Weights of a small GPT-style language model, trained from scratch on English Wikipedia.
Architecture: normalized queries and keys, ALiBi.
Training: 245M tokens, 7490 steps.
MLP neurons of a small language model. Each row is named by its layer, matrix (up: input weights) and neuron, and shows model dimensions 0-95. Each number is 500 + 40 x the weight over its row's rms, rounded and kept within 0 to 999. Numbers have three digits each.
After each neuron's rows, "fires on" lists the tokens most often at its 100 highest values on Wikipedia text that the model never trained on.

L9.up476:521486506561482506589431545473558489383507524480469489485455428527491474560514578546502571533477512438559485498517544593511565460488506518521508509489532542530481490511488537513510512458462488487510538499480500464441477521524451499485521462469390512503490526514485414524451490548421541476
fires on: "ol", "al", "el", "r", "s"

L8.up323:537537465503501508496500445494582495498565512466533505460527520498477559506530464486510518543515534463429519453442508442488572567491509440502497521539535458477539597451458481435464448449458495445547487516585458536555468514527529534521426515481499571530512507548506503554497546535563541554
fires on: "ag", " Reg", "im", "um", "az", " rank"

L10.up9:522564531521397408497552458496444562552512488423527548513532543506503525474511479473498575510506586489563524515485565491532549491521543454484508549495584525455510509490430471512551497446458496516517550531508452472447457568507476497524499536483498488559450503562566522499522455501464509464
fires on: "2", "e", ")", " lab", "o"

L12.up92:549445575516492513426544461486523541502456569509522472470455495440445490486531477437456515569514498492488518492543539515485546532524535511469492508430510436503503558520552567503477451459421476480472514526538501474464513479528497555524501452447501465507569502482457527438429477569586459594
fires on: ",", ".", " N", "-", " g"

L8.up303:488568495538509510451573563515526508415541563552468481504516452485527485543495529526487505488538501488551530435410447505457549509523517509457514506417487431481534495562520527579527488495509512480474491542533510498550538500566500475518555529454496492528494548506466440413511411556483478523
fires on: "F", "B", "R", "E", "O", "P"

L11.up217:532514508488491532496507456527507444537478523503546566510578541553567456523572410568521595521523473468476472513481534523485447486501544453477485464424403473513534533556520600481521431529516490433397462516543507482503460486447523531467504509556534534488552508534496420500495478488509541463
fires on: " \"", " h", " ", "[", " pl", " ("

L12.up443:581446517482527456447485436540471530524495587537467553511505476503495430420527417511488499583452486466406517476490554502545501574517470524528493497495547476511520470487529500435480474490479444502460488506437596559450493518479590494530504471502464502485511522510521529438497491501530501442
fires on: "\n", " H", " C", "C"

L11.up163:563472466466479565506525417465535466483461511542463452487465507443496538456522572526454516536474498484463472464569543569531506532496460488505440517496466561540581482454490546512530510517486486519501449526462462512513470527503418474504460547506563513477412511539497522527523472494545503550
fires on: "c", " as", "h", "gr", "sc"

L4.up267:476516561520460551487510480502500450532513510486491565474492519529490387509546495563461547445498555579490563452450495493513462484614481497515478563467531491531480477526500458514477498483559473467500533501480563439440469506505468559528376487508530543560536507513444482550457562522479493516
fires on: "e", "a", "al", "il"

L4.up41:484451533478463475518501491516509504519484514518441519437457519564566505487511506535472524582506497525414544457485516555570495491468508447493473569511507511569459490434452525507560463428468493479526508521423490470478417515536492483627504533537506448548502533498438476486454483456450447465
fires on: "al", "os", "as", "aw", "als", "r"

L8.up417:467497452491552517407571498467513480484458547546421500486543493476441545563512530450452464583520519546502573491522557477442500541484495400559434531511506484466459507530525463573482502487519497578534518558501548515444506483590531521459496509555464462505527595480533485427529486500458497577
fires on: "–", "p", "#", " games", ".", " Vol"

L5.up247:442503530486550500492553545424470528487460485486510475533450524503517526465516555482473538439506486555498519530498532480504496521505547435528421484524527505470491433506494484468450536509559426481558527507487538482561600477469491604523468463532470538509553567479533489535479408508585546498
fires on: "r", "i", "l", "n", "er"

L12.up229:419422403442499491485504531531498490526512459488546510499564439487443482551485527533459466480489497510509445529563480490537398549545487488498457551511450535507449447491512409475483536462544537562468455522443513482465541519559429508518404490442498548463488559531563509532497495520558442497
fires on: " d", "1", "-", "|", " D", " a"

L9.up10:470479512491479480474505553471480472477447496568506457432515540544557479427554544441519483513543475476579500512456511515489503507520458407548539482525476456562530481494479484475487437528563496460479462625467479510505524541464446537552501517433501494547536554484525522573513466511578495466
fires on: "i", " by", " of", "in"

L8.up299:478468456478483490532480515491512452543512532500446496491444512509524478472448474541514543522434496539443420452547450561542480493488504435521493508560492519503521501511512543492540456462537558600430386543502505559491512578505523505515504503610466458469525505548488501530598494482515474517
fires on: " C", "ic", "c", "ec", "us", "e"

L3.up123:492479502450423424481534458496511508470528449509543501449452521586457450449517492487525526439526522471482450546448465599557539464442493448489549469530537408508518550491473509571519468590549564413447496495523468406538554583516510476527544445427487511547527555510506513510470502579562496499
fires on: " B", "b", " of", "in"

L9.up296:554459516545560531487481548534511538520534498505525505512433461556491551517570503459405497480530550520558533513497504496500545489564498477532507436545534576461507509525471474432505476492470542535481502494504501548467486492476454534496513605477520545469464491439478454467560450485535474574
fires on: "in", "at", "er", "en", "ac", "p"

L8.up366:533477436431509549520521504494475369551431505534479562502510480515505448473449485565516494473482526535509540454492523587516445553544486497471516567541482521518501497590492509503496462480538511482423539525443467526534459491430469572556478446462527483532520474427513541470478474474461490556
fires on: "a", "s", "d", "al", " Art", "r"

L8.up134:526464503456478442532518493450568476565449490477504500424490547580509484493544539507468513512512476543504482428514484475531549438501518538544561577425484474469463471490546536529500547490442483538470468529578442569520456427430478595569420480533474510546504491471487452491461488542456431531
fires on: "a", ".", "ra"

L11.up4:487559495488574490521466472470514501541541468607538450529559507488482530521461481576559482465449496482507466484599493436503461525570550532501502482573480517480490519483473511454519483452481513464483403539459477476537445486509577531502539447573533520451494497515488536497456463485480459450
fires on: " ex", " an", " for", " Ex", " Ad", "for"

L10.up59:516528534479557494573526540471472461482490517511529403475540579443505478485507570469507504562470530539528463516523509467506547543458469512504604459534525521459488471480493582541472494469466493508432516547507449486503508516533514409513440454495486510490566554461458440459511510611540531486
fires on: " and", ",", ".", " &", " –"

L5.up176:505484474585517528480499483520459505479479497570530523471539430527509456526516418536552530527470470506476550408570500389432503538548471518464468484554508503482501451547522500543581526548448459499437440496495516562544460524464491517476527478528539434537486544485445485423502464504537548447
fires on: "or", " add", "t", "3", "ou", "hen"

L12.up114:499482506515485487493446517467567527458542481552471498561499534488447441505539463527629440549514466507558527483477460510510481537554478457509480510425520499492464609453451479530457509443402531480554531490539458480513447482456489590560460556495549552446575482495509461417451413556480528561
fires on: " P", " S", " |", ",", " K"

L12.up133:452459559546471545456465553486532526457465494484450533460485570573449476520502495469527498487519567505465469566482511478506475441499494458481475474526580527508547522479516511552470542484476478442468448535543484536566551462479436468525506517509534505499590534503475459543512541506528487452
fires on: " of", "a", "f", "t", "b"

L11.up274:521514515542475513538514520495513457544492536491614478491469536572512483514566433551499522462477561495508482510501457482478396456490506459509507466553459554546469526549526496510476463483526496504474417497522565482479464393490436481540488376497490460479554431522601465487538435482535512495
fires on: " ", " \"", " its", "'", " ren", "or"

L6.up27:526505554518490506439519523536479424499488581614482476477478578474499461460459492461454525557472396517522470593509492526489470448531476482479401546479543525578518528478554498483490455499444550491450495526570469515469510464440503513501507529503421591517469458457512542484483494534487557496
fires on: ":", "ail", "av", "et", "em", "′"

L5.up304:496484487508504553525526495603524569482528522451479488481512519483498511473511515477548428424499456565499477492458506532569534432495508471478565533534500492572540575450472474560534564505416508498453518487413467513523493453546423541536539512480470461504430497497493501499575487511503427493
fires on: "al", "it", "le", "or", "sh", "b"

L6.up113:500485517545569446485511527506446486508490434530476562528418479438466549544528502492499501544525532483510423514451490568440526502465480495499527498508471537454522466464538558545409452487460509497560443470533509545576479520529518515489475492413531459451505550451486544505483425448489438500
fires on: "y", "h", "p", "i", ".", "u"

L8.up461:496504497509450477553538512490445464472551500477449597500429543493541489485536537499445531560566468536575437509459476526506536530517468447495461543509480566457538511399538539581415526467488517580519449479491457416515473453488583550531508525469466479513451449486494519456564506434529506521
fires on: ".", " gr", "y", "ar", " St", "ig"

L11.up491:529516598454540456537429532415503503472504530517498513534476439472516534560459475500519466467534518545490534464517479497525516630492483486473505567470474508460453512451528473534480480459428578518426512560463463485478508519508490507459455536538506564547495400516510478499571442551529489452
fires on: ",", "),"

L9.up191:568410579520483543474552532473498475569487483527467516489550524440496526499508516460443542529502490478467439481490473489490524527471504563485580518436564562482393456493554523545502521463517537488469516542540508524448506452541560535484498446552442455466542624420488468513537467501447508538
fires on: ".", "ops"

L4.up488:454541494440481518504478545533480497459493484514447538535543485499468504512518547477473529580475420498414532501514535527499524486528507486538455539491559510478562518431469504447505440535467539471474582513432460537533550531424574467606475448627466467526494547524437544523545502550488472476
fires on: "ost", "ach", "ask", "as", "os", "oth"

L5.up482:444548488506459564480419458485547443494481499519397492468541479516474572438427447489514502423531530554503457558545542512504478539531469494443535521546453475506469504509498488545433489487427591522478511494518504482476497471490507562512551503522547497565528496506480450456492465468572471564
fires on: "ic", "erv", "uc", "ac", "eg", "qu"

L6.up168:573488507489510484521550430418443545517563526558490495558466497481481456553501452536516508479483494542456503501424508518553493503493460496478565522529485455513602514528496553430453452484497518578475484508499474561460532513451533515421478519597478583448501504513551479443497480416492514511
fires on: " C", " acc", "C", " at"

L5.up386:475483599482444535511531505462534474493528455400527475500583506508422479489464516427480554507469506479497446524513509473616498533497471568555535456490506559508506419520532467504495429519509441546510466534451552485532464549501525464479545571500491449485575438520474508513463443562553502536
fires on: "o", "uk", "u", "ut", "a", "ug"

L3.up107:486535444498439422523469549462488491490478514505459523582541511492495529440432508569469545500498470457521419491415510458522572505553438492482492507510502514506522472511492487438465537473490487508523456515480488501484516521479522552585591511488451546490507535486402469542547470504491514481
fires on: ":", " met", " qual", "ver", " engine", " ent"

L8.up347:497460467502579537453502539528559499461519493464454475489508554450522415480515502511534455484553453483487472493483464485459532453545561463509501592508534479539542519433518456506514476496490490516501525522474468533532491516414525547557525490527408525497445486471494513525513525483518478515
fires on: ":", "or", "ar"

L5.up292:491526484516466528585444516474524478475487482441481537486537510542505510438435479477509468521515529403504526553538467467514498550532572507503494487566491498493530553455443527541485453499470471454483541532454532484507536477550530494451411524476496516452512512464459457467551502601571498534
fires on: " S", " G", " D", " St", " W", " R"

L6.up263:558511481497381483449521531473549547578484520526564464477508503515476486490489482422532553501544418471490425489467546528564523396488521479465568548522410506562467482508539497548485454520523487484520523561477513545476525453531501513502462459542439518533538506495493580569556496501552540479
fires on: "it", "'", ".", " Angel"

L4.up277:532429533527557508476465484413492439485537531579489481490471527518481525540525501538588487506500475472445548453565486495539531497523465531538545570543535471481479461484488560464530458467458441490548462566461443464577434471519498532585473502566522530494546512495464483484477489473494520542
fires on: " al", "er", " ex", " Ex", "err", " Reg"

L8.up261:444514482597486444559478535494609509463469545475527494481461519512507482405443465478567435551508553412483546425515463506441480488529525505511531483477511512531447480471394534517514507502542576517520482515588495506461563559554527527507515466499524464487467497504518504481601494517493531545
fires on: "w", "f", " W", "m", " St", "st"

L11.up367:449506520499404544522520545479525490555480473505492538544521554541485527560515472565418464562527496460504471495505456530556550584467492543451548501494555559505494558524456520513494526468507577509442450497583459496478544415479491496462444478570496508498482440465473447515539508504484541490
fires on: ".", " of", "E"

L5.up257:441508522515509549500557471493442468506505502481487524526581556434515465544502452521539438502552473510457528468459533416423524570504436527529494520499510542557467485504438508508545449462488490497392603504493577531473523568564497540528527442495527447526524539472526492506478486495558477521
fires on: " |", "."

L6.up41:484483576458487484537467546489491520452484539525530515487535469562527507432516535499540429515446464568564517508534532435527458575516478460450499574411484512597548474483598522548461500473504449455444513494513573543482479521597483492411495522469500511532522529494458497460448482528471495543
fires on: "–", ",", ";", " |", " ", "t"

L4.up448:442469556432510518572465480481508526452490547543458465447546535600473473461547540516533461480473562591440432476483545504537488473533468523540500523459539502491454467478509535514507526617562440496500492538459553447575497506489535538428485518534486500490495453521433473482497519428509474552
fires on: " the", ".", "us", "al", " la"

L5.up16:448463517540511534508490447462497435421501570463522509490427507553503461484579451484509538569501524525506459512564522584469499462526432471543474526484515490477445533554459536449441571457554500491509427581478418507447519503491490519573491519480425418481439486504510487520509530511489491499
fires on: "ol", "al", "ul", "ults", "erv", "an"

L3.up388:522551486523473439583417553549490541463504444526501508487558481509443525484485492486535534502474531524442514522472516460552412478519471520510534528532467555529483537477536562491541427525423439504497398516599482466459529554574535536468482560462452501578478536434480542471487493429534512501
fires on: "\n", ".", " |"

L4.up148:516472515586475511472474537483490512507437520572527531480514550514482489468473541502548505535425487464467532542504522518521527500521460458432471479513382538503503461500511506559471564464557490407460433554521441542602450486523482476456518516467551482432562478469465466510495445469505527452
fires on: "f", " of", "d", ":", " or", "oor"

L5.up272:486539488468470462452479490504529554562540421529543542540470502451518411512468448522528480527546509513537512567480489505576477433497472495429519523524558534548489569446451507481529433417412460484479499538523489541555555484516501561547497499438474485474495492477527453525461484608496457501
fires on: " T", " P", " Mount"

L8.up212:500458538550514480462588471518471459529500499514502489543540422550464500521461491489572516525606484510460503455553572550507577538561593465522570493506470539474513480512462545476453483492457481475492544488551439550494443488402515492452465485462533510523497476421504498530565484550519494506
fires on: "9", "0", "h", "1"

L11.up45:399497564491530513525449565511546424425448543443518508489443481521506451459481476510457559543472549508451475504445481542499488501491531537500432498490472513493529490475484411490432498520529563533422479490523526547443512541530550537447464542514446477438464546484442486476603510519493484522
fires on: " c", "eb", "ic", "c"

L5.up12:503500449449594514468546460521505470505507506456449518552542469513530544478493502467469475485484543517435570490570515531467492581492520417494441581555474430530430450502512490498474482481567457489548466557488472428502490482508558490594505527518476542454427523497587477563556486538471526539
fires on: "s", "es", "its"

L9.up427:506537531508522538506489493528458510529386486463438506444520521542431509468465450520476487542491461520522547432519563551504543535530448509545473538512485480518458499575444528475500534513486496490536557500497490512467515425501503571536521481443467508501499552551525387509422484560550585436
fires on: "r", "2", ".", "0", "5", "1"

L6.up324:477437601454466565504464559446518520458509420469482454503521507502540549469481496462447523433501512539472498490483581488488582452491512550549520506475488562487450460532594474505497503411489482624489522502491452442442519508513548591460516483550499521421542472454487501499438480513462482458
fires on: ";", "uk", " ", "a", "ong"

L11.up227:467493464500483598481460460473479504542486550442550483517506491517445479461517592473533516543517435502477490460470488538477509532581468523540505534483489545584491507453470520569445446448517424507472466513517531434524510523449473562479489472486566567512585454488490525526542498471456441550
fires on: " E", " L", " Br", " Re", " re", " We"

L11.up64:561539481547475576490591556532605515467516476537540458488488431488493414465528529542475462410589587485542521517476543411519447472534510486513465503514540498523536525512456447483537529517555522452433478507488497526517514475530460541532444518432451529472503517467429518491543445441502525548
fires on: " In", "er", " University", "/", "in"

L3.up53:574490502556459513533485536471450507507526482506503532529487579545447556450519545503458485500472469506491481471496531532508475479579498425568458514539459571521520532476484533514420500520494502539521475555474488559495529518502487532514536501536553484511544515456493406522444494476504553511
fires on: "er", "ic", "ur", "ant"

L6.up482:487562496560559464504554491430515522438555528536542429487540552503526527448546522527486461582466513485463549522506481477482534528459451535507505509541542545477533466444546490493534540528540474464501523516463467548549531448508453495543547507533479497506563538451506511519465423465498495428
fires on: "l", "r", "ro", "at", "ri"

L4.up285:469591574507487506479417518541455551589521422420520572473503477584501547451455565547524533530505555454535445495530517523501567478514455450494472433490513548484469480494482533522502482527503522507527499534473481547432459513460508498542524528478512507540485484495526439519486463510508544458
fires on: "o", "0", "5", "e", "8", "ust"

L9.up237:513516492511476490448513549451552508462459449442497470454542483477531526411469587490443507512565576476482489550440555445457475525443483424510431518494532533532544506453464440483517467488479487526516500507496543487513501454528449456510650509526444546508487520431446448484482501487531509521
fires on: "m", "ar", "s", "l", "ut", "-"

L5.up211:569510553535548470387548578427499493484482441546485493537479455472510476482482495523524530528576449610490480438473485473490508562526447462465449432467484519524484498524563542494491477531430535509555520454522529483502521533567500471535497457545510498543453558483473550483468454483501494513
fires on: "th", "i", "ion", "or", "h"

L5.up263:464483445503464512517566511502489475500467484427432493514620544503533503522450532490490514509468416527489493488494528542400519535525444468472584428496496488488510564509501524437547452421488445486461449498499470509518525410524522469499558460518522517511518512473482525497513527468485457502
fires on: " |", ".", "t"

L4.up30:520468506518526457520452551417493475493447439552533468601573444524525535450458504522506483501471483528482529560505485503556492485500525510462491524538536550562604484544502521468466466514489470432520471586606490519411538511518568461452446444478451518528531506504405516468513438502457491480
fires on: "\n", " |", ",", ":", ";"

L12.up207:488459388435443460489501472502540513515600503558457576427532520476509544483448545501476590468441511426502501499439515492539562551586500518531517569500529480520464545506480467517455546572520505474524477494477497491563473488551468470520484504476419490565460545543519526527487469509484524513
fires on: " an", "s", " years", "ag", "as", " An"

L5.up412:545473587457532542602514512525504501490496579488468486515532482487407459480515545518529516463487544487528512482578505465467502537561508469526526498449541484517474466474516524505477559511510463484440481502463470458501528526535565547423360515513555488522552529444483429520470449540545539502
fires on: ")", "\""

L12.up455:535493525498504531470510531560490491493442474497496431467491516446516507451565455488469481585582480425494483460496473492544533509515508432509477475495460450496504475500558486473473470404464449452493427554593492519522520411519478534547530530496428481549464478448501554512442462504497455523
fires on: ".", "-", "/", " top", " ("

L6.up114:463522501536486455395538490512435568508512468503391518529539513470580469447519473591554508471481443508511465480409509448552484506537450481474496523468482556486534461524428562486490461499520552455567482519444499470448487406463532475501461468539496458547550543490461507518437522555494479492
fires on: "u", "om", "ow", " qu", "iv", " gu"

L12.up440:506489512599513429450517519483547559488456538496483547493518479491525456485566488546542582510545538485446497517493442457548576513551504496508509391496457527542487468547443606486466500559514503565443508544563434491518441498488487501491464476511525459590463469476460461480454482537438493458
fires on: ".", "3", "0", "ra", "1"

L4.up114:508533509465424498460527463521485527441460509508510535569463559523546557479524512488452475428543509487522497453488550463504515450506503457583446487490480477512568469549487485527430532482477568563554447486492518466518507458525475537528546444557440521543572570434399426508525476486472514451
fires on: "ic", "er", "pl", "u", "ed", "anc"

L3.up497:511504515488509415534430476530432570507553450519545515573492491487548561466514466529482472514547526554466497533500489452504463406499525492414560533554543523509474549454521490500472463467506548485554491548545491410434528507473527500492412552460421512459622565519409473510453467511485556484
fires on: ";", " |", " N", "ominated"

L9.up338:482450496443532445454584481550442494490556470534452533446498474526485441472476539495486472523511403493447479420450484535501490550551491518514489572522482528541443556521454531483494534483568504473530504524467468497548532471495499531506482536430528485542528562536507512485460554497503465513
fires on: " C", "as", " Pr", "ar", "s"

L10.up427:541482612581514484519505500442439593554481526500445466509547472494538520528572507503488539483518450507511505496389480518505453486545524516541542531494476517533478499471526442491498416554497511502430464479537407515532478519440444555520464481496450506561462535479468507493527506532440469529
fires on: "1", " ", "-"

L9.up42:507487610481480460524516546479496512521568433538519456449525460484498451513544490421470480493565495473581496469444501535477457475525580489527497533421533520503502530558539510504463492513395481544452551475492484491494468596486536509496447517463504506500505557528492479520481519502504457483
fires on: " ", "-", "–", "k"

L10.up66:488599474490486517484549480516469529419564514502398484504521514477507492539401480488504519484503578433513423505456499494428451503532521498534424533491485527521455427516470485557548481496515519454492466491501520473529527460458527555607473463451485483549524560504453506574490504525464424513
fires on: " qu", "u", " inst", " gu", " prov"

L6.up35:531570407551510502434487496488482481543579522433526487500538539527458534454497534481460433513537567536488472516505555446455464555548477498524531468513525557498493502538507554447487450499572594393475479441495549541511490522546503485497522516515514430465478510507480444513560497467533532534
fires on: "th", "h", "st", "i", "rd"

L8.up272:546416398487523480483544475513521498490476492508556506508443454471509449498451528538552508494472478524427479461602557472551443516539486434585579576512517559549475454536475452456540478497527533596470465540521503534494491583499450482483466548500503468545460514452541511535423481498477506525
fires on: "ud", "al", "-", " a", "a", " A"

L11.up228:447406498510572520460460489540446566477482470549522484570517436481466533507437482557471539489473584478540522497573521458540442549567510491546505502487481563534546446504530487449485472434490417535403490459451493555510514531554475441496506516556543458459474485493497505577445487483454471493
fires on: " d", " D", "d"

L12.up174:531493448514505530516517489510506543513435552471545498465574504421492458462473528520471470584512522514495462485520515488527500484442502444522538568474441501462526515479430471463521520520505523548509482597512571468536455509491500474492488508489479546572525539506552503526483447466542480480
fires on: "i", "r", " of", " R", " d"

L4.up166:462560468530468515453366529527487540538486483484468496517493552548529452431468454495456549550551514455489532441434542510501481545516503464507506497497587545452510459527417516496546515568469488506517474500483510499398510521523539524578474470522463481521440548557537433467471468468484447456
fires on: "e", "s", "o", "and", "ess"

L10.up73:525514412455439520477472514514502522521539479517497508462503514496442547454540518494523516547463523553521463551496545497481412497443499473491549507518567492524484442481477475475473433475439542486517506519477439483468500559465466510536553483437475495495565549546516482580501492631552514448
fires on: " P", " Is", "arth", " Mac", "p", "ac"

L9.up341:463482512488499518546525526461531529474524484486442586444531513516485512524435562519429528504492446509470565478542530542450464600472498459483514536511474561541469527485456458558496416490479491445502439547528462418442501503545478493516530522510503526437454550485502451540441422516519555524
fires on: "es", "s", ";", " but", " they", "ains"

L12.up127:505561458495502575475531458489494480513478599526482512476493548493458453511596532479507518610492531598529479577525542519499489524475467487527530510528504553485527516453502495454532484471500553581517482484509513430453404490476529423488434538472465533501487482552505555486531504512521492474
fires on: "c", " sc", "C", "1", "sc"

L6.up105:558510455447502530514501558472454516490627505528500439466571521494467507521560483490507562548480504495537539500472419495536549545524498455475522478522518526492544502475503512483466539451483486492538420493471399418556498555521565439533548530499475500423499443539437513447551448516425529472
fires on: "O", " University", " and", " &", "A", " City"

L9.up4:534481571495545493517494493472499503506558466550521501495455500571475512489457460472467527517423498438479505477529482562467554564588528528452555546518488490490576483551469473465466426431389518446471539442565491457479494451539487420512528515521524488396488474463550501505522506551492540486
fires on: " and", "p", "'", "ip", " "

L9.up469:465523485442527420525491564462442472468592565534476524478501496472585551524532517436467527498564486493492490490470419486541566538488480519519520397476520510484491516505473510533529445484530487529483424522478490472480509504603557481495633572461524497490487524516514490523505497555516508487
fires on: " and", "S", "R", "E", "O"

L8.up110:530485530491501546533526544490480543552487448462458501504525462527465559497535501517503475432485467511563481423497485587485507488548491573612527588419547498504483439501502539520538503442495508572458469504496467473526465510484477514492403500433477468531570550467475485512509443494513487545
fires on: "a", ".", "-", "adu", "u", "en"

L10.up60:533563540546508407504475474545578481555443503531537472474443559583466516544548505568564541538457487475494483535499563552521502508521382493475490523492538589565471495499503509498557547472487528478504494510522515500470404473538460483533594428502518430470411485523437471501460484550481524502
fires on: "c", "2", "9", " ", "\n", "8"

L5.up505:512505482461523533422499520448491459503448518483559578490570521429564482476490487508458469519535471483448418477522483525545545474511528483493563439527534536537474503418458436523535587474578500443522483547416522513503456446537590458550485510490554491496564553479468507468549529509502508456
fires on: " and", " &", " to", " with"

L10.up424:519413550497479456568559493462489535535462491508546527482508476595509506538444464501504454506568588576456500479496541476593520527435508479423571486425468498493485553477476452590461550483503569491477515481477495522433478458443488527454490516482443513463471597507514513475508457548524482455
fires on: ",", " –", "us", "ops", " were", "),"

L9.up77:446472513473476594503486501470468523449462561510485498529487582471515515485487498425499460540503438410532453561514547493556476470532496528501579509522470505523527481449534559523474517470478513464482521519535529456554487468561566462529474532448501536521582546465433524447569485472520497487
fires on: " and", " or", " to", ".", " met"

L12.up278:523529473596503445509466550456460509456439510549519495564505533474512522452488511568453480503493537468578513475587452513545449498498449456483500568455481456515494533567458477472540527551560500532515477530489529508573495479479516483551572501490531529467548489443484480509515452498539471483
fires on: " gr", " R", " Gr", "br", "oci", "r"

L4.up431:501427510487496461606545477522486526487528535486498497509538558501504544516504565494518526508416451502510456473466462495423493512471489421496547492498506546506510571564475574496455466450453446515456505505563493460521450454520541495497469486524485459481498506464456482524550583485535486486
fires on: " |"

L8.up351:474488518545439566501574501460547495511495514425481466466433524495478525496504496539504480451485549439539540525520469513481493578417546483428467507451513516554430547495476584442560457480461473477487439485546437470482528506517544518467427466497523541528593521466565415502493455587423555544
fires on: ")", "ug", "ou"

L9.up154:525514498449507526471445503487508480523529458528507513560389558607517538514505504564506516526483523517481459555487468570520474540528486514459491501466554487520480467612480479517572485431468518534443494503520569504406425499507550533534500437492455517453555479532529474530510493456480524524
fires on: " "

L4.up86:518492491492609467466553470481513484509528478473555549483537523546448465532475504449469460472518465560433522470516490478509429461585501440502473504513428487476504517460528490428499446548491556456526490527509560510513524502501541532494511515499511455544476468544519462527514503516478508522
fires on: "h", "est", "st", " some", "th", " same"

L9.up171:475450549484478502533479530437491513528434583423506549464512489429451550524485510507517411613522488524528521512497492552479579490472488568489537475508494466478568513470529540498538535478514543455524523487519552493537481498491486419515513556530592544447541501487478469487523473537491433509
fires on: ".", "it", "le", " and", "l"

L6.up352:495468587518531411544474544556490483496542452448492526504550547511457467482464464504452440519457441539504533465433470485497528467498428520522569533472483516545473534592455500478520432531457399444527454548578534413471477513595532498471485456496504511522491509460454499557484560452492504527
fires on: " |"